python train.py --n_kv_head=2 --norm_eps=1e-05 --positions="rope" --attn_scale=0.102 --parallel_block=false --init="normal" --init_std_down=0.0595 --optimizer="adam_hyperball" --lr_head=0.0118 --warmup_steps=201 --decay_shape="pow" --final_lr_fraction=0.05 --steps=4758 --dataset="wikipedia_en"
MLP neurons of a small language model. Each row is named by its layer, matrix (gate and up: input weights; down: output weights) and neuron, and shows model dimensions 0-191. Each number is 128 + 32 x the weight over its row's rms, rounded and kept within 0 to 255. Numbers have three digits each. A neuron's up and down rows have the sign that makes its largest values positive.
After each neuron's rows, "fires before" lists the tokens most often just after its 100 highest values on Wikipedia text that the model never trained on; "fires in" lists the words (lower case) most often at its 100 highest values on Wikipedia text that the model never trained on.

L7.gate104:126095180159174103161075159076076113140148119118067108075175076129158119111163124128120071153113078103110196133161109118104165103116135126175116121174129136105151161174106146145087159131128165142014156114105099138056100160167119118143202145127163136142101173083127095166092141070175128147122178143094164171076207157101074151088091089149150100116156146125109134162108149130136065175119120123092134108124151146191134162100096151162105130100103169147116089106100140145103171134170169122153133142114102111122100070146184124147101147122156124151146106144143067153105166184110099126
L7.up104:103117153119111114148115052110089121120098047160132129106121139150113160163075075123139145179096173165155158130168123067164185104180124081209112081126128101116115102205154121129091114045156107077094198089095167116095110111130116093088115162170067091121121201101094100112146126155133103116071116128138158172146141157179095131158119119179126119141097091159129178119140143115136088077107131129161111112120166131161136129163114152124144158121187093162127157107136166128134117116158143055171145128127164153124178173124125042120158109120091126160177055087140131126087108131144123120
L7.down104:107105118066073073078123153089141127161070137121118128155106179161142155130140129138110152151100144109116137107097164104212120115071088152168073045113104112091125083145119108121160117144182129071165169068132152155131177078099095122147103170112067073145153202117095119052143128110080113134106120158139138159130142146147124084137110141157189146149078098152130176115146162134106106128079136046156106108144117156138121169219120165140137111111166054126150189131132139134126103089139111145165097108114139125132125143079096119122196166116086164165173152132164131139115187123168126112
fires before: " |", " –", ":", "–202", "\n"
fires in: "2018", "2023", "2025", "2019", "2022", "2024"

L4.gate356:098062163088091127137150118118129091088166140125117117155096131132188161173055140115126140108099150191093204143140166136121164074093104166180140172094099122082120125158129134176131101110152150113079166155119198150176147155136147147134099144140096181147122084114121171145111164138184165143059086107060164079115126138107081078105183111101152142074114108147151129141117186093098137118050144145094098088114117089151159113081140138176115177124155171105149105123108095208142133167155155157147121129116205171124079145103117128152103082122100131132155171120152159117071127111084159145
L4.up356:089066109134159146105154124115107141091142118062099124160098108100133113119135101114142053146120179178057153137133209132111140113085137122190140119171162098104125120201076112107096131187120180136153151181104126119155114143132170122169110103120132138169162147071135207113106149141182133119129128112144117109121133183133073120130163102119159098101136126118112120157086170198125150113165152188172083090140087101144157121060112156169114175149136171165140140150077126158117126136211092171159144154119116091096113118144152149165135104096136109152215107076164171139120163194098162163
L4.down356:180121129094178174113202087103098154136105149129157171111082170088169167147162157110090119225145099162150184190149074147183149102109150129124147106097106126081162134180152145085158131162117116131153149181145114114112119138128123164140137115128061120108138166132142100053114105093153146138083142098131073179150146166160119117096079095230144160107140140158161152129154136177125136088104182150100134136102133162139164170136179136109111073140124101091152172136105108140115122150130151139203132162168145145155066141134126089202177122115102147138101145155171132109125154136191078173
fires before: " |", ".", " –", ":", "–202"
fires in: "2019", "2008", "2020", "2024", "2018"

L7.gate269:135140136161090081183112197199157128140104098181122163129126143155128116053124114116140172136130129166123121138205127103131156132057157117196151109112152154100171165111139160170143154126089091126131155151133130157107171123090136126111108101092131147060153152131143113081189147130148149233113141097150101109112127099121190108087120148114137121162116165132155127205173145074152177128112108099099061137144120101091138187113121164138176128098167168093098110054137076165089140173088166137130120186161146074111148140130126116163112123126141103153109081077172166141165121182117076142
L7.up269:142143139085135159140140141132170111096090130089113119182109141125162111095115176153129145107166144103162129109147122082154117097105160126114132127055139176104126100113125185103134147090115142088049089178107145146143100140102197162138133169117085094099149075094164117071101115134083160123047139154125108165085124169108066111101178122133135114070069059137092122189156131125156143140100174137095092138133110136138126194082182195127136178097077153088103167135118210177108141147156124178165154081167204071152132162111141161137125094081105109157116103116122117167142116136159145160
L7.down269:187093118073117095106161136119202082145076153082123102149086154142118096131134149144136106070170117128135135108128121094106147117149169157148139171051103132126108088103046127101151103176123118129080079135094150110093111092078181135116157185109092139170161138084147104076062142111147097145056133162160125091106178142136051095113113125164134089115097120071150087134175129141128108185137168116104126150136147093142106158092100135053147177120163137123168118152095181119068115152194108108163177081095139152102153157110135087127179137149140134123122061168147112157097092098106100155
fires before: " |", "0", "6", "7", "2", "5"
fires in: "1", "6", "11", "10", "8"

L8.gate266:088117164129136138216127134140172100119145144077152143152165095127161111069093096173182150161164141120107117128162125138133105154098107148074134151167093102098125082200124142147173154159093147134164158140129161129127161143176100109174178141107121146125138172091120108148140174129135137148166122195114163119130091132077144130128101082148116132139086095162123140125160147140108193180122172117153126075169168167160114137070125110111083113157085153144186146092120153137108113110136106115125096134198155134154109114143146232142151066124035097149092188141183117189096073104081186154
L8.up266:151053113136124142179100109098143177097129139166069129141130134178105061119149127142117140133125163186145158120105122063143137092084053110198085083152159089138181147174089117141102118140147214087124071105085143197163151163132135066137110194123123140195100129110136178069110166163096148095144128101103123092112156149137163106137133141110200114160135100141138132138146153155175115080131117126089097067151136130135111160127101155172122134102098079133145196127104169105139081149122081125130163094087099139075103110135132137131138083129100119163182122117148128107101213072098107127
L8.down266:140106145139196137123145145125153162128123128174115120107090169121108119083124209101133171088138123183118174128154057143145184108084092157237092086140124137135114124150104068102089150123143152133157126117104149138210124187123205156116140132132106143188096082087127161068093060131097096129121124142129172169125147138097140116100129123141145185131178087184125156144163182131097162104142133135143134096193066086144110169097052150162081110121120152136127162114110162119127106092138128093158073139124135143102127103118107098158181144160126107122118179127164099170128169131101044139
fires before: " |", ":", "\n", ".", "–202"
fires in: "2023", "2022", "2021", "2018", "2019", "1998"

L12.gate296:160100145164184080137104145109110125146133137048093113120160047031110113110076096157117083065119148111095163118128193143074150146098103167094101177166122146160104114104169092123157131086104132146080148187167165166137086145184084139097161129108131159105134146071124130178117105115103041094114118139133099074107143141147164105186139121099125152117122099141167107179137129154082061080141174127141130122107134131094136134086120121106120145112126113144114147053135102154067084130117083169191131106171121136128079177121133119143132106156105078141080152125111173118192109138132165083
L12.up296:139148160083138123151169123141080056202136095100130116128174137174124095095100130108136193124166113133126095146134117140104114075116159127164179027126103162098160129156106185122144129181131172119072079182086116122134151160137124131091084138133145205165096087121091102170120164133080110091152072098095117110163189127097110136139160065123155102149127087169146115108112165084151170139103137157120153044161173132108070163136095196122080103139160136113132140124134141078094127099148119125167092141129092139138145182178137174135156060121071165101167143087132145158151132095130128153
L12.down296:166145127153106071124181102125136167143163130072119064123088120145098100107092120130087152088095136112129152100087127160142216143141118119166114127056163141141111160104168107085125132105110138156124134124117124122170149142149122132108075109077098099107137154098108143129097176147106160090177090173107194148122075071146149120175118112146116076100110134128189103100128191125098046120179153150098172146141112139107105109111136139018119082160151056112174071103105132106148119134175117152144131112115070072133171151073196135143083185140143130142103090103102139143114043118110131146
fires before: " the", " his", " a", " this", " as"
fires in: "during", "entered", "starting", "come", "following"

L4.gate328:099080171175087083152104147186101105155156133158138172171114111058169118203087044110136130091151145124131150102129084176134147126162102160152118122133137046148166102136126091124095099156132113115120162180184135084169100154099113091145138154126185188095089123100138072126131155088145126150122150168095102078170112162112127103172173069167122142128144143202139154164110084077087159119103096114054105153147126107173107118142107133141107150161201081105101117122123115105145149137147106139100115139157109068161125045113110166109136071097109120105159098111107172125194112133106157136
L4.up328:131075124108089096107137171167109125139139102189152093116068090132129119107097151164145148090118082118093123160129168151085122115093106148103118153100163139140162129161139118159109110125115098120138163220142180223154095100073102102158081126098147109134136067090089148150092177086187142114097123173084125077148131148125149104184158076145103164106114144187157136169087080128171118201103103157109127149140118100105095125094125105155159142126142162099138145131196117158145181089168122190133128164136185104172129096096117165103111079123129111203152139117145178088151056143188145130
L4.down328:185076161127110141112166106148104164074168190149169144153135066136166153153092135149089109136151131148081129159111092135152119126096132120157107155099201098097123109168142088091132097200153118098122127152200170116108125160095197143133109135184158105146116107154090120121149178117143115087058132089118168125158102109080117113182129062145146121130145122194132092062123121094120157191121123125149122028152097135094151135082070121081149118123141122137137144121085116133119121182134099177137119134207152118098116110148083096138130111120105110117083060073182114117160051133120111083
fires before: " the", " a", " in", " by"
fires in: "won", "played", "founded", "joined", "reached", "attended"

L4.gate430:139141132164144150147125125175146111121139158118154145162156132093188078143121122073081152123102070165137143116171125051054102167128100118124155183085086055106172080131197160155133115172134139178119139136187154158131149103117111147128118183179133144110099149169102111159138145110128166162116183124073051122216170134103196087127126098079131135157144116116098115116107111146110137149134122126120115112153073152123097086111143109100140126075116139122100099079106061170149135146132152169115151120081110154154121036117156077110143181094093073111147111102160166077145076176118131153
L4.up430:148178168152195161119173101076106124123103107076144115125195148157154136216176119136070150169147134148066140155131183122154027164114089134137236122101104159133114138126101073179143098122051130164080134134167128129137140067156158154096148093145140170107193137130150180160137120096114145151143141131111121141193109138135138152114075092093106120140144089127139139094151141156170113135138088147111134110141130175157171191086157089123119121159186051139085101124130125128168095141154138172146115099111173109190106093173104116100084090140128120150123144131159153140151122156145153154
L4.down430:107122174127200137104113102115113163128152160089153114154099131129132104163201143129097141137129176165117094162178122155141120083121053093102142164107111169116162084140130116148104114130076165161112091123165152173179162097116109071045156142169128151067163128156126185147136122139151084170198139158118126127149127159126198149129112022113062152123135124138117090125109102175159138116142133123126124141149095143095199137067157158090078054172158085174147111184150131139133087135157185153090115118088153161132157105147126110114090078178153135131175151130164169106133162155129086131
fires before: " of", "n", "s", "ic"
fires in: "part", "parts", "economic", "partner", "particles", "partners"

L8.gate414:190109158118099098184132087139101147145170114167094161101213114086127154172147172102164096158138112099073145226135112128156109135107126102159073110147171113160126127117161127140094135102109107078135172142165125174072131132141061114117061133115177113088230116123114128163161133106124175163136125112089132079130168129113044121172133127145127060158218181152158180146133137099146135081123051096176154088111139157102144134121083138140144102149136131110135151141172077138104150098168113153154101126085168183128126127119175156117106149146139134133081100137161152142114083140137130152
L8.up414:140089154148156107106111133102138129147136120159101110102155077054089139098158197106127154089138086163147153175109128126120120150061138071103108124130157101139195131038146131125135159161132146095170177152141135174154123119114142130136105128159136142097151110093147066108140079148090147151130118121114161186143128150107110156117135208105066081084146162136182082135156082105150170177125083123181233094114142131122137151125135158084112139153112106064104143118171087160093094163168155125132179177158140074156107147070152143101116141142159131101151141160099101176167125193174185164
L8.down414:171168113194121141136152137195083125118096158153144116162123129103165142171156173098150113152155147151138097148130115166105175166153152103143095090161126089105142095062156173134154088155124154109165124162120060183102112102127112113073095141167079144070132125070166131133117132087146123078145085110065167105141123133138116113138164161113158155120150215167136166159156112132062158133128099099108165031160124135193128151140118099099172127137086130102169169143102113119117116131144079170205090125130122119132098108117105136156072098143136189145060087064127162160110059131129111174
fires before: " the", "ic", " a", "ical", "er"
fires in: "won", "received", "historic", "historical", "founded"

L4.gate94:142100109132136125210075104117111137127140091168121124122140175152132039153087105154118166137157152168084131178106164087132074163112126139080195131101086109143178109152193112168150149133158182111141166129175152136138177124169123108107191153145156160094158170072131122106145103141136197157113095133091160139110113147100130143138135163088057150163087164136140136222117140146071127125107100156117128112153110184136110134094173133134097123073108130145102087164165119146158111179110139151133125142117155128249153090139065126102093112093133115155197147160133098135114131195131147150
L4.up94:142162117139168155130103188123151108098125147123095120126137161101115117121134150138067157137102115116058120171140172139083121111113063071087192108102120118174101088071207052139134137102140176122153127117165136127204160146088126082106176149123156193103173128081121136143154136147146130103120152139081091157185140064086136099122148129129128115123096123107117158105132179140142130185118109101133130040128105159187161079071167116172127109162094131119115134092113178143174126114108146160205175114053125184184092137134111138124183142138162146167117145143138188150173084142153120136
L4.down94:109145098132201151124100152138102114157162122101172134143167160134093111191190178141110161132109111224130110186158162122129150090109098106080128146117159190118139123091146086147090081124135135182167137094200189117210193146131123090134192175132091155110163121089123165065114121152124099135128123098082118192148139103131185110094139124127107141109108161083109201089111155106125122153134143085141129045144155142105150077114179130125120102165122126159122183107133113123146101142152115112150142098120175116124110125117048090148152103149183167086195139153102150173147141160150119097
fires before: " of", "ic", "n", "s"
fires in: "part", "economic", "parts"

L9.gate256:129115188095144154218064116168160130126110139120151094145112114151118139178117185061107183099125115098189175092139124167063115121106116140175138131161100097138111089111121166140190083060083120105132147129135139151142202138151140134060141120118181180133106130119096123097172160152069127175152122153123124171128081121165165127167056105110127154130108123114101093113099116125079157104074146127151158114128161121142132178137188148191138191147117149153155112138085084090163086180104143120151095119178102053127157132156102092158116164157104097144194185142133085134129137141099101142
L9.up256:126102122155146133147170118078178131050120131146187087179086111174093161098110200134140144151079201119181156103098109128102101125107097090111175087101114094108143113139079153129141083140114162133082124132075120144093125117108156154151212062061077183142131058157083107092161099183085168120152214105129106177140086116132153162152160103119135146174182110185117107123144103076143146155137134128133142135104170121136158167131116171175115104198129127150098148151147119156110102082132131115138128114146181123144130119119146076141137140189144155119121084162156110199181122098137121108
L9.down256:093132125124127114119156099104162082100084108150117110127108170158145162149149094165144148175123177137115098113115143141138116188147147117121124104030111131025116139153029109090161074102117151115125108089107148232186136132100179117121144104148033156140111112177048145129206099195085105115121177169084098187133072136162156135121136129131073125108119083116119097113143124076132092142170159129161148107120121112126113113106096166156109086089118121123146139105153183153126131105117109145124124097150134088133118100109147144092175122112171114147119057176119141150135179101141127089
fires before: " States", " York", " J"
fires in: "united", "new"

L5.gate123:086108060141126149188147114162122125113180094102101111123153104098100114140048157112091118116121134167141207122122138056118114108119105095132129110131104130086120122113152077172126119109104139169090088176125063098119092155148161127145071120113144163176129104179096113149126154029157135094078096131110159124135160149099088084153098078157153123124179115138106162160153116133113143139068172134092164200169131140075173097070177156155137130141046099117155125103063093125140125042131151094155134082087090130155092162169136146173107137141162118159117162121113129156110068153106152122
L5.up123:185092091095106170135123108152149131182106145089118136125109089134145089133160085136172108195169138144102116066142099109089114134142111082153127120127092043183152113144127085168117122135161092089142143138109111105111143146076142163132115154088144104060116131074105116141101131107117186077118091135140065169092112086118155108188111182136160116098111159099088143096100127135164165075148083156119108067075183123127061144132126106099184151173099199066130131152113116107130142170131111108140125156107105133134126149172223192169178078146094150108083091173150100099138091151101125148
L5.down123:140043117097111089092176070133191079116152125126079057087188124120113097117095117141131115080128131105131146096087117035093223126147111127139115127130110059170150129135165118094161082116074176104066088142123130128116110158165096108120086125081076091104122097095121114123152163094146149087119109192065151131135097159135125086127114088111161116083136178109108145144157166159125146112112145133106115124108100164072145115123066144092156130162148136071117037124103127146151093111115140166144155098138125100145140161065156147150062090154125094093103173116115134086135076160110139120
fires before: " the", " a", " his", " or", " her"
fires in: "during", "before", "after"

L4.gate242:152094130160127068194145120156072136092073103135094144120153135089127136128117138142200129171172096169161107097055106150091109091135110096173097145116094145111194066150127109118159084142153113146105071113111094083131129110097157139097099190106149106103160170099147103081101150117079067111121114155036160159148109128132110122119140135129144086181188136112168135108133151134162123098118081120121126132140092115152113056129057128114175126122089129118118124078165112137152097096132141131136187097181127110157068186105153067110166118129132053098094140108158180165092111050089116126
L4.up242:149124130089153069176124131156127135130129098143172108081120103096159115159112142180139165112117140148107110114180127150126147169081133033154199104144116089163136088124095117174100115153145096138140164136117125176137121083104113142128115075113070186130140107178196113149080144069146088151200178124094111165130105128083106082162126070119146145113157141144155071144114115140143117069104103157127118126123093173152122099142195102176141143162142150073148130123207108086144179149125173029139112121120071159113126112168095134136209100148094122138115105064141118146146114116167174173
L4.down242:144080154143134122180085104111113122134154119101080097152088117096147153104095113186095098113150159211110156117130103149127213071128138128141141093120093106128106122160148148111135165165133152162133106114103144129116177187088092073118073177048119116124114149114114080102124128141132154168154142141136162086083132148135130133087138114140101120097183126157154158202147150157143110159152134108137130063123128159130064143130147147053107099135161129093184079118119048039100145115119124123154143180164132105048076201086082127143131137095121119124151130101083125122146060103068105081
fires before: " the", " a", " his", " this"
fires in: "during", "since", "throughout", "across", "in"

L3.gate236:180153170195134120127159112124103116139147113068086110096109129179104143151079113088124140171133039121196111076125107111130145155097118077104175137128136092151140123123132126150119084182100141115116172136169166159124115134153140135164117175142163136148136109160092096149103139152140098132134131168096111128158126134163161115142175089135104134139115093184161170174177126119113127138140128071135126100201116173080084164073136113152125150127069092145099108108098026083140116171186173144112128049057171167113224130120137134107110117167118109119090155134143207092155148179108155116
L3.up236:179110099154142171167132137131123103153085179120130110124110145189072064158145068099090119126135089083100110106123151138053111138108124145151156155083118099109140082079161143165125118112159107095169135089200177138187095125170090215137167084170171141096125128122108147108141128121121139182153138162094173074141173128114143118162172119120148103121143138131121166196105137133106149155093145104219110165133103085060134078139171136102108095106145130178117141152166060114153121120228112123122130147138120090197154120140102168102072103138149138130117101112135112073082105121171139093
L3.down236:190122138170110118065142105171089085135113176129124125108041139139150118153200170135113169179170116063138128185110132107152060107107166112149148158117133146133171119150147162185122150153148142104100121152182125119123166159182121140137121197097144139122121123108047106123134139129132105145126150144178118144127171155156061115158094087128148185187097109171132108158112114160088066178156114162118104102158161172092137116154123150173111100185159125154107107100150116154150106124113118136093105129100155107102176042088067085113110137110144161113123115133157127068158169133228097086
fires before: " of", "n", "s", "ury", "ner", "icles"
fires in: "part", "century", "parts", "partner"

L8.gate20:096089146140105149148114155143150150147098122149152129195131136173070111088119062143124090122059086116109217132138109067152156119099118169150085084101133156211155135075128175133148082110128114157092140139106091097092135092152130139132075103114129095109155106159140119109069110154098152213145123096097148128075187131128124125081149160164157100126125178140181120146151103131141138121124115178120116101122167118153153191096115156108157130126166100139126054190149099153089128100094139179113120120145093150094159110088148156146156150150125102173074133058173150167079063185087128185
L8.up20:148132135105090179109116089182153150171155203117096189127132127113113134111108115135122100142150159143128170185119078065130108114067127058090124140129190112214085071108137176111109064155145147153154105129138134151143182053123139094129075144132101038064129166126128065104104128145187180112150129110135114174097163089089064204080149130168180148154136127100122121141183102114126131118084146176168140097106150122130124151148149147081090111090163081120144128148153104140144148169085145074144096144166165076133141081082122087114106147103127121104108132112149138115136137131119165146
L8.down20:151101127091145139130141117134176143171074149101089219113145135103142097114113117159145129150164149144138163148162151149154118174156164144096123133028095106135135093156172127137103161113123116123144137058148123186166133077121070133086101226087116085119129122154136123088113197146114144100120125132171146169123138105139123164072130117178149140108106092108207095099134096126130090090138131162091095095112080145143206154157140096190098110067088104093164096140061114074128117170118121137096161114055131115099130122124129106183114089160155091080116133113142102103137048116156150169
fires before: " |", "5", "8", "^{", "2", ")"
fires in: "0", "6", "white", "west", "7", "father"

L9.gate203:073102119137113124168119148151151144121092104132096100150150101112173120176077168138147166174184124165135209126151143140136093132096219105142128178168154143104148151191149119158159085092132114111093095176173152178145098144155153154169125132126137138122118135118134153147158158093121100109124152146115107085145140136081098103140067113096191104174143106128113117160160202072085137124095101105099140081146127109090182118151174103210130172109070080120106145093176165180138109148180181181110101223107154104183091143126151106127110110084107136128137110128109110173118091175155132076
L9.up203:107165117196186155134151097053102129086081089113124153084116157120164134120067165110123155151146131118156124130102104072122157080090137101167142102149169152124095179184117147149188128097081189192070145163111102120163143117161169205096148140138109109134129134122095120110109126067141179109077138115160101102162163155156089123148115119152150163123142095185170108067110139167096130100105116112120100095118170127142162136107125190114141156049162099127166199186187123106173187126169127072073131092110108125125120134094103116107166150168161102156105129164116132099094094153122118186
L9.down203:154134087168136134051172102107125106085117106121128128136093191119133109129106141127119157151118137089127128107101126149152158103165158159126172086181111150066125151188098109081166105087082166135146199052106186095108155109169154152097129138095154136194135178111162178073122045135168079107115109170177092143171122186171161166161148128198153158108130124156178117087118152144146160078168188130131132139139201103148125106148124124114139165163159152122162185107119141113145129123057127113143077082136131089139168125122084136165146191156141137159140178161122107101093107090164117142
fires before: " |", "er", ":", "\n", "les", "–202"
fires in: "2023", "2024", "2022", "2015", "singer", "2019"

L9.gate161:130120145125123143152092155110118108110110170149142110078126117114163088162121105101149106164066167169097188096107110180107130081199089043117121143182179103148135159117162084130129041106086092163140123165161110104166146068113185127160160119116090124119144162123102125131149099155130125119129066137146116133128159103069102124106101159190163184131096093143143106139126192120111142116108152107160124084120190083140149118107135153172150089111128080107151074174084118176109162086140116114062106171117153094160137077172100143214136175184130103122176106163173143154114187162139124134
L9.up161:101123128115137101162155138125143117118124111171143141113137095132146144129130151092182071126113179118172174110123127159122118080150164165095139112171075101119119106103145140126117094115183118150108193126105146148130165088111172124097160166101147102134147158109134115157147074112120065080095215136072127100146149147101114136153095164104139168092113112144111168128095164087142037150087135064148089113074169170180109203178204157112114147100181186087081162136087161157184130104137143129102160188155139105134129174144110140194163104166171130155103177110136167145065118087093147089
L9.down161:125109099173121171133162087109095094187132110198108151129158175128140105112141164137174086137140116131162118144080100104141125146118147157195165102169116130070094107141193130143142124094129134140128153155162093169136144121133216139160123139140131075144172140117144138069150050095137120143167101087113066166161132127191138112157126115147194069118119150132104167135076132099149139158074148097153163118174162136212152159123126180049086099128095109144145149138070137126184091141124168131108136168138149109148066153155142067154137084121122139142147199145111070077131148097094180097
fires before: " |", ".", ":", "–19", " –", "s,"
fires in: "2018", "2019", "2017", "2010", "2016", "1980"

L10.gate95:083138128118090099161096148145147133167038099118081099121149093135162141131134158124127104083173188110134178098116126082131100132057073112146183084147148079137177141118108113160123122084061123089076143123187090130093092130123093131115108094114129092173178166104105147102127167148108156155095118101144159163119186139118117119123156135176099092143117172150153091115113131158162110149055077143139089132091135144134144156112169085160133119079186142150126131128118147176160088135231098117159152159121135183125148159193104103135069153141121078163066153072136163171081089129105113088
L10.up95:174185080078133116143134155156116118162081142136106175098147100129155088144111119129113089091163215145170092114157113112156156173097080100139101102139138115130126113135077212152048103142089170048123151119153108144086144123147107129094087128102089114119154184112099109055141169160141058109115114109166154141151107103105109164139127108140135136108062115141111091124083055169150126184089097167114139148108087105109117130101148114132101099086130157098157091127158123156158074159184071084088152172126110153070132144173130103133103150151170070115151134134134124128026149164110105111
L10.down95:192160117101122133057168114118113094121146140132119173139108159135082074120133168162127110113105138121113071164177121191111124105105080125101070105076094144084054120174140113149091114126167146085131145105145137169153173147096182171154108146134135080077103074160126110073109160129152109114139128122160119130202087136144140106095082128156135140148134100151106070154143062082058129117147135202129141088126081154111087126155110164139101134084060157101150093117141146127105040180103066107146147139090084143066159173106113173101186111146129100102128136162146106116131097174087140142
fires before: " |", "2", "5", "6", "0"
fires in: "2", "25", "22", "7", "1", "92"

L3.gate381:113145137121103162146142177095129178154078085124107105126120119160126127089106120207066057181185116180113157111136115112109158094083150110155142124090060127130096092131103102155180123139070215091142132137098158172165141093121160132172100085136131176094119077117113126126189118197086121143160124204115153131139121095125121178105130124186149128146149146166164088180155124078151120153161073157114071096092132115138187104092161102153150145120107150121154112097097145140190073134139125176147104088086118104086091090192088083137082132131120091112172135092106156131122145142142087168
L3.up381:156155168063097182179128166132176055125183057124097091139079161116149116115074123121087087148163168110186183133133103131201142116087105117165106203119146123082144101048104162136153071151096123068127150138128103198155180113150130146108178165172140185099156161116105134115188134103126157162106105185103116130098154101130158125065124115131120153133098142111184116095121129148110109141109133129133094133125065150151118086116120177177097122066121101198154157104090122112127099115148118135123109135151118129135119141135111105084054156099100138174049114118137137127113100095084157139
L3.down381:142080170105172093168215103157146167105062124132138087153123161113086128118133159190130104119194143153073119152186081138155154077130142118120107174089123087107116072128073166084113081138113114103102159168122133148170083144087141177078089174135141122104092072174088148098135124145084051113161104180108121136125152143136138153129138132132119158164156135132085090117160167079175161129225095183119138137120078136091136148136150141165098141121121106136133162127109166068146117146124118117142139078143123132036119119134131032116118132145110112080084149117120146116164134158153069129
fires before: " States", " |", "."
fires in: "united", "england"

L3.gate38:075193166126106167110067139132151114134125076206138142117155086098135094123097136129052071152067082151170121133118122140138208149148061141108140128171101118115124175117193207130175143118125075134112133106109069150083117118196110117142120135162135115140074190150155125104101143080134134089118124181107138117098157156144121174085169081127173176154170118135107108167135125170137098164110124106124119112148143153127126115151113108091117144145176094123137119071116145154128162200165092134172133138105121132125096126104125066218094117199127076157099101129170123184098102178135130141
L3.up38:091174198132117123124074155130120138093157110163128096124157113170175151119156151116106063161097105132117148153115153101102138135157151154117156121121147130105101167088154170176169128094084151101098117099129135170140159149097092161136131158094077137110167075115164141128091221119024077171160136162078149117131158109131110104160123151136142091137127081160143096104182118166131102136074076138118140162124135123052157167172108140124133127181232149089118105095118170136151127178110063123178134209163123100137116103089064100154119139127091137167114152159148070157138142172148099144
L3.down38:149105189115157130100096156107169084149150127136154168153161103168181092135111147113086134120080070184133165178184107169164220159103074125083106116092111139073120147090152123133180080112103127079146098070114101138135068124056127137129167131121110135116128092091163144124086176083127114111161149205136170186155113133178136136129115114200099144160135127166129110138118084111077122137058118122153144112171135159063161145087110113145141078090158156123182104142165095180085153113075099133120141142135112073098112078149075108185148125141099135134140076115138108126172109128108101120
fires before: " 0;", " 1;", " 2;", " 3;"
fires in: "1", "2", "2022", "2025", "2024"

L3.gate157:186109151119127115145149152113061160082173114090065115086104114100106095119073127175151170196165140168074112163123148118095100149157134093150127141163071119112166149161122140122101065182118162083069124161137176139148120127151162139146099113084099104059131125097062105138062166124179105113175104122104096069111190131142141127109156119152187156139165099155027157115048089153173100123119095144096109148137100185091111095127134124130152142088129160128149164138090115159164159172095111103105148133131076132122114131119158147173112126088122163105121137118143225125130161121145136091
L3.up157:138072126137143126137167124108099122099176137040120084106098111078135133122067101167130148123103172129117140185099113104134115082042139124091164085139086122107083148160090151124132154143113156139105139158039141104159085137131086094158110090111131138148159095151093176160056134110156111099040112151097065082128181162123127144184187102126121167121133136083133108119075141204185110142158145134115108121111140151152172111145140146139120162133143149131117161163135098126146122115172150128135148154139146126119122125142155195133143120171132117166134168054236133135071110099129206087
L3.down157:139098161144138132134161123131149057109102146149114089118115141108117097168124122133178125138139132176135063112151071149183218098130164156137093102135137107121176159149182130165115076114137147118143086163087087080173122118113178070136141168079133192136124123134071148119132131104132148084074082130124136128145104105097106154135117081144139199052093149206119114137123112141139170136154160106091132149102111116095107169137120198099099121170119136070181190128138104057158077091135107167179079157101171167158072101076087178157129117166105143114144100177147168110091119132133099102
fires before: " the", " his", " a", " this", "o", "ur"
fires in: "during", "until", "taekwondo"

L4.gate224:129081174115127122090119092167131160165127077151153149103189103111103123163125096085141131070074134079144152136146076124107134099154161124124172108099136127061154139136137105196104129143145104137142055137117102162184169158096079112190177168160129091145137150161078137129150135132151167079079145129094133131130149099119145106085068062203152142159148089149186180193073136124180159061176136143153142169129157135152114102121127139112124131108212143178109098132112152161144131164116120138101108151120133082101087113131119183085159076141082098111076170167113172116151152071119094119
L4.up224:153188127180152102143100108138073106150165117183138108141127113145162098156116149093185113122166130120161100179100135144143114125127147115107127125163090100128139105162115131105179140125146213112122108138180097196066119129067101109104082093054107148185104150137148099167140136091083110176139132134177042165166129193078113115147088127056123117125132161165072165095109124167152086142091090146170161094104169175158185075081099131113124172081144136073177171156106120172123101133103154099114145109101119087094076163124117090169144123097175147111129111112133150187131131125098094157
L4.down224:153146138130095116157125156144157116178163096107163101128195103154115076101107052148184178169100198045121159132165145137114103064140112167156159099122128121089149104158077117117187180134178156120145124150181136165122170118171121136126151126133154075125098144120155111106128134165106113167102071068093118148128116093132138090159117061111153179111115144184193154170126179116105104158109143151113125121089110091125171166083124121107124117115097062128070137129212162144165081113143132105111075153090098136147106104122182101147147111161150136145082118118184173130157191117077090164
fires before: " |", "–8", "s,", ":", "s", "–19"
fires in: "1990", "1988", "1987", "1986", "1984"